config.toml
num_key_value_heads = 8
norm_eps = 1e-06
positions = "rope"
rope_fraction = 1.0
schedule = "wsd"
decay_fraction = 0.595
train_tokens = 613200000
MLP neurons of a small language model. Each row is named by its layer, matrix (gate and up: input weights) and neuron, and shows model dimensions 96-287. Each number is 128 + 32 x the weight over its row's rms, rounded and kept within 0 to 255. Numbers have three digits each. A neuron's up and down rows have the sign that makes its largest values positive.
After each neuron's rows, "fires in" lists the words (lower case) most often at its 100 highest values on Wikipedia text that the model never trained on.

L4.gate453:106127184092159195149175131105094144141132145114133200148081113085134116096133168149197117129139122182108082103108055145132142183132134108087167125117150114098104099158111093112124164088107143111154124146131062099115149140172168116128140176114119128166093100110143194171108157150138084114197141150175138128090115129185073216137108125093132213117072170140192110116156162195072124182141128115094166109166137116154208146101162106124102075102140171156146136076171068140101118112138131148129134144149124090122153153119136145118174135109104153126142115093033167188106125139110150146
L4.up453:144111135139142173127088148189107090133151079166115177128137125137101144129122101133140150114133085148078110140089076129120149136148104133151115142110125140127166093170114107102153141065160166066088103134163062080113134097141136183124133133133145134182105119136101127164159083133150151096124132165120065077065112137135112205122096110199089216135102131147172136167139150204192075064115118116158166154124140160155226132143168106155117052090104143171147088123101122167122110139135130112130108100104096133107144111172093165141154129126087123056105153128152179099139163088127079139
fires in: "of", "with", "in", "and", "by", "single"

L4.gate193:091147064148113163075151178155107142173145047160113094138114102142163109148135145138149144137128134224143130160121130135167108097125154085184180137180136154100168093116143107135168137147093156071091089076121135196135155125112164182115123173151114119083110134168051089122155127139135136157115143158091111106175114090161079138126146170121157072157105045127133114111167182217116114145113174084164142117153121128064113171146171126124126112174137190131074146131138129122130147131126074189129154153108099124139152101057093075125138109094143148114133108151144057175116113103038152097
L4.up193:169164117102080155132175133131108135077094096160119124126160182138122135117074125172150143121132122186129120143083138114125117174112173119187153079143151124087147123118157121120129132104111149100148095142105104045116041157122122155159067083127142106144134167168127094185144144177145081095155168161168146142088101118118112093195146113037158138109103143143160183094217126172127143179113115157189155130171145112084158158156075103156107134099157093104091134084124122141098057128143136162052104176117142129191118128117137164130130152163119122045117119090148147084149103114076131117
fires in: "the", "his", "and", "or", "with", "of"

L4.gate293:112138166143131106089134119164128177142082143145093061123080099089084163126145173112141173145140156169111054154116133073048133103133108148144122143107165110066162123120098077144086072133084090082164074130104129182198113180101157123133054109143163114159055132119166157105137123127167108126104138200100170125104119140105128107172098140136120040156152132144106203150068128183123116101090171201145133130129171161162181156091147179095096137133072099120152092141165107168113197107180128135150124159193148164206155107152109097133109143151113148093099083122134148110077116203109099083
L4.up293:110140124131149135126082120184121088120107144087158122154130193063110099097102092140144108130142145115080175117105098140122139120149114137076130151125130042143146093148179095138115091086133189106178123136097132111176148152152170132156088152204117107135134132198155063153167092199091094112121145172152160142111136125153142174171114141180162116065111092126119140131166153134143094165124095173136097147157153169183173176129111143178041144072178136119127136142087145146159120167113155124124125081107128130088106113162114172110127147169091086170097062093113042133119116090104147096
fires in: "up", "all", "of", "him", "their", "his"

L4.gate1128:169173139144186126156128123148118141126160142170133171166098113157096111116131131122140121187113173238095142130119125071105119157150071100127116179161202127111150178127220119128096116169105120180109161182117143175134107114149148118136097090115102152108122155100159111089183131106119131146106143106139102106160108116134111115165147147186077101116185133105130177119130151122100148130168157139094068229148153087155092112130134142194100142114088121131148161133175147117177080111115148141071151154083125170128210164172113127139131150112114172114210117125113087121183130185145180086
L4.up1128:130104059138143157146118075133158095145156086141099165130125181139175130086132137097171071116151200201101137153156179100073105152133057077137202105095155120120106155105135094105117160115175133204138158111165141160152123184145077144120097167147099115073161211144128134103136114074185150082126108139083128092111179119104153113120129161118101115228133166137086160122130165131165107126208096087113111120219111143119112145102145131144149149095155095092091114201117149083117148151178179111159158128131154142163106169123131111148095083092071106121113074166107141077111164122125119127
fires in: "of", "a", "such", "in", "an"

L4.gate169:125148124143131134127152165113129150126124133140117114109140128126143138128171063162092170152114184121104098133119122109158111138159084187146111169152174108112162126117120179142163083159096118163167091180086120123129091107140176138149151144063155087093123059111167157168087100151121137150203136133092094112159082163105130086110154133045155140122141130140165184145187157118130155136101083115155160151175103160180157190103113113144162228147176175074075187102127111165119139141191141120149157091124110122148167146082124178127089119150147147059178115113188119133050103123124132143
L4.up169:180126147074131177081112133094157172124117106091132148133186075133148153118138041156111096139160073108085154134070106139135133179087128117116146114110108129106173146152143137129119164144118079135128104127100165166166115179169140094149139191077188152137130069188150103125065120173137102187123111157137157144135085164138142144097180086136106166137127115058133229166209131157147096209085120154203104113107116150161133125131129143068164121144166115123128134131160189180147139104190133168220115097115112119168141133111076165101156099180160157134105083147169109125147104131105087141
fires in: "and", "for"

L3.gate164:132079059182075199105139116116126128138181139159128129146108076203123113129161150150124155135103199099144128107139136155149126147098146096180098162167158165114074079184127173090093125133143140100167132098176105109098183185144205152128161169085120136171123122084148125078124149135138085071135142124144129138089104145142074133144124169136105107152108143128173112092110189093149153168112091133145136176078152101126157134123140117168107133132136212121124064101165157131143156103148123137139110126099101144087108123134175071138163153157120159138127123108126102158082126112133092084
L3.up164:116152153098143117112109102118113150058050139138112161121129165143090087108093153151148123110161119145117159119181094130118167173141139128131120139114149133120102171138125153075184159144060153133094090081157137173165163087128090171141134131097149142131067196110074227113132198159127139101170122102103093172125134126147098126116110172150179108104158115088168142120128136115194098107148086115153155207122118135192091082122160089109074117071091203146074148135138152132104112173079183167114124138133131189211157100109117144138128125118124109131150116119108077109109074137092086068
fires in: "of", "up", "by", "less"

L6.gate864:084107094141094145104116182180190115126077120090138111063156113115118126185148153126100169079176104103141105108160115127143173118140216015158114108184130141066203078091183130102085128054103138106112148162140087103123149111082101130117086078125082093133127117155160095103098162082119068104135086124071113149117109071183143160148143169100118071205057150111175180093161109098112090089119158087120093125147109166098137132094107078094115138120129078107100093121134097160111114141112128105118162131136193123126165159136084097102130152065102145205127164151115102181146145110142144185
L6.up864:061122099117129146136125163090114102123084146122164102097150113128138146137109083168076158075101098127175130126092183082119147158101172076147189207067137134075125161137183129144098071152137165155089117111110121162126190086179101123124206080093103165076119139107094148093159119104090065104116073141108115174061146097152102135112107121198140090100185120109102127131114094118158144062119123110142101106110133101095174167094136107184157147163128156129090136080168127136091118102101194203128128110140110103155114129129089134123152179126160106171170145101052120159086132156111156129
fires in: "in", "no", "the", "on", "was", "were"

L3.gate263:081144130106141117137188136178101113076139110150086124156190145117153121116161184087175135137095189197145095084165144071077148086171153105106175123174162126089096185140151157166155128079104120144133077071124130153083081137149103082161128152131142093160163118131124190095147145136157105111122129138123128146148137071088134141126120119141229117130120124125073107167125093176123105145142120114079158162120073188082108098143130115185076056128074144136157123191100126124191156160161113097148099135169095106146206099170156112147089138089113153140105094123063175107132142206142128173
L3.up263:172138119050142146149166090114129152106151155107123091127148104161156057143116095123114119121155127148168142122091135152138138148134178104120191102151177082149105184159131151099122090123160164191163141184099150137096110123120164135146131176097044089060123189150140086112170089137102182199122148125129127125131117156122078131145114122059060088028054146129148150137208184128088162109115140146065182112103119127064096124105132191113151120135126150099095089157135073164116140144128098099185137115124141146146111125111171253179150109173121076119156119124172143115129138127130120128
fires in: "of"

L4.gate988:135112114123149115093178115168080118152102130162105133104126150188080095112153120135133133133131126149130143135117142126109127164198155092109103146121156160121076120156097149132126119132184116106095088111168084201129104194106112165086120160127092102132174113201157127131166109136115147078104120156131103072103094138117098108158158142128151163139132122103134083158121153123106103130126142145170149119134112134098127038133196156167079127173101138151143132178126152170200123152157108171090158141114133105114166151122135196167101138130118152075135164106160052072133149161081096131
L4.up988:168148097170127166087106083165196140141094156119094126134087094169151085156153143159158191135136199148131147129130146138128083091114124147175165113139174178117155177143132141095109185095168163151099118165154116127113133102128156147107140084086069172065132159154102114165084140122140102120126148135174044177086105092102045109122134073154136097150149164178128075136105223124107108087173150111126114084144107161118161142077188123117101137153141136094136062103174142130122126105128123074125147129114084129194103174112095153071148135135137119144148119097120107102092136152117144142
fires in: "of"

L7.gate722:138161131181127146124097133189089101108080096159073188100086078077099127155160212114139193146156193073088132088123090081130152096145088152095101087203161180126160118133097143082133085169140177123173162088154152137085107187157162174126138133126144138148088140121114173111142095143181094136145120149089099085091088104096109110130121134149091152128107121080131135134105133191148169133085082110088140144129127080166120137120076061126194148107098115102132156143138160158069145156101109153090140145144146109091123174144150154148110156119164118150170104147101152112092094142138138137
L7.up722:054109172117159145030071105133052163154072129155166163147154158111143157157106037118151099143158164117121171144205099142180170088150084186112154160112132091088144136135068138152090091055128131121221134105136108182130127134103110133115076138132120093166180170101207085098125175137134108107157090119106118182105132125169144085119115173148144136083121099141140156154152163139145120096137124094159117072170109137186145089099134082165156090120121177113110204142069181130097081152172075160138111076129132135147110136188077118149166140190124138163146137147121179143166133163093147109
fires in: "his", "their", "its", "s", "my"

L4.gate657:148152148111141092158160098112136062109184155141141163144082068086105099124140196084149074123164130146154147156145160074152118126136119121122110116146199162106145101124137172129116131116093077095139124110105126098146133091119120146104095175167094137120085111165137154102092160098115045066069105161106128131078123107119121075121173140160182132121141164140153151155117125154103152042142138063159130100161175143152099154105157098150133147121153110114138110106098107064137090122174120077156141160127102160147178100198111147130117086094118150105138104076092178085150078159137119090
L4.up657:141168066167107114096185117127117125140135093107116142116152147126144118093089046129154091173155179099125155127105147159175087074116141130133104074068115163087137060174098119157111178082060159128156159076142174190191172086146166186121048175150088154173107143163139132117157154120112106034130139108167162139152124136133083139195156150099096170138126182085104149124102104108111106109103096088118117111122194116107091133055067147132140122102103118105177081126112092115148126154117143136093114124076163138088136065149176136149144079137117106102141177095134127142116073136113145123
fires in: "of", "over", "head", "up"

L4.gate909:138097132059113119111167079118092114106118130118089103135148086152167122049152105111184138095189134134171123170109135127146173127173082163128111123188076113137102163144147122154143108102149105131102107133114185167109114169208160101100099164093134103109161121092163130138085134109119051085171096079170084090135148132130194108090092116038137056192122117110065091120170165113167129076085097192114097135130134128108080146132126114113110163104123121121105138130100094147108139180129129078094132096079104080201068161120064123071118164132149155079075134068136144118113114191135161101
L4.up909:063099099148126133122135108133179178148118067135106125143129116078180161104149113138120133126210133167150114135126189118118091142166133130191140055123123096108110179099172099119180120143086155173164081100154143099060060153159118110205162140118132120112108070139165118162055094126204131140166090098154118101170146117138182151121110122111049112085132091125187190131110136119109058136087149155064107188169137158146138102125170165109142172144132081154130106130126151173097108166142128121155137173087131134160116158152126155084163111167156137111134130125130111117133098157097115142
fires in: "for", "of"

L6.gate631:117080079177136151126189121121104140135124063116132193096092137166149156194112098150116126145079173172150126204177107089087117173175196115129188165134211124119168107131099149103178127112153065146143088147186132095113176126141173058134108131053154092125138070159137151147125130131167127127132171153165097127200117165079171123087160133095122120168113102180152084128104156106112114146125127147182085109140143150147090128163148109071117105141103094143161141157141110141111152093167144114138139168107132127068110110109098152120117092073107085106124144110120133139147086061163173142
L6.up631:153146100074108152160122212121124166137153125137092122132191106131161119097130095122124125170130135116130140179105137068111076098115127122156117081161174161153147082166107173111106087194154081097116113131139043140137116143149130117110159133094142141164160163185094171092193054138085135123149142163058090140101172099067090172128088138112094141108097108171135132174107131072112133125213191087143120177078082138127112106151108101093142150081103114178096146140132151114106179120092114158154105153120140141089161178138151153181120097091166125156108077190140179138138172160124131087
fires in: "which", "that", "the", "it", "what"

L3.gate647:185135136174150141109155158144122140126178112120123182142118151139147123183160073125109092118168126210122123131133129149106168171130112084115130108064135082103123158123198144141072099207086173144103043170128178125087131169171147166119152199160105120180103148082143087140108123102153160123162122112161105152119133143140084148138170110050104123126125147149137141156121194092134138122094119159173155086127158142133086134133118106110120116088109110160060136078187123116146127097157112158096116152129114074116142158166121121105173115102146102088150142176139088131162134135097102048
L3.up647:098133142182111146114146129148102144222151159131214181127123091100142137132113193106155137114108132109110107126155165134124113117151149146124124136136154133144111093147100165158184087149181070144131126161192114138130122124100123106101159180195109152178153141123166139141189129098115160165123122077083125134167180130224091145140097153139138127155137091098106116137107139132146143100132105176160147118129053081146177162111172081079101173028135055174105104144137161137132130108100138043187145078106169141158108224102126143133120076100140119118095100133106149106161153123234110141
fires in: "on", "for", "in", "of", "over", "to"

L4.gate356:162124147102125092072089167118127076170078115109099087131146082127147078121148197120102148103100095121128134096108133097126115094118158151062058139079163150050186096121157158136099098105153208125072218075139132126095110135174118130133206078124104124148153134107096155120122124094191149083110122159095172132129165126173140148106148145106123137221092140138057163162095153174112074153114083147118138147143102117145110158099115139156120089139129162119183101107162129129097097138126152144153181076129130131122162113098095119110151160073110158127152084110175123131114140126123086130
L4.up356:080149112076111152142108095119123098142121202150094083109101126095140086179138169173120083126123145159144110156144123124154162194085145185174138086161138149165116133151159095115205134122124112168097109140078055126098113166124100125108141137180076136110120118124144088114132144116147081139186127129095142161146125144132147162096103162157108103150087113122086145134088169120116197072079123151105138056152135131123143072154121211122136133109123154129134082070110184157107112092077169154069133114138087114181089085117072087137169179144121101124059103146098121166109117152135131152
fires in: "after", "in", "before", "during", "since", "on"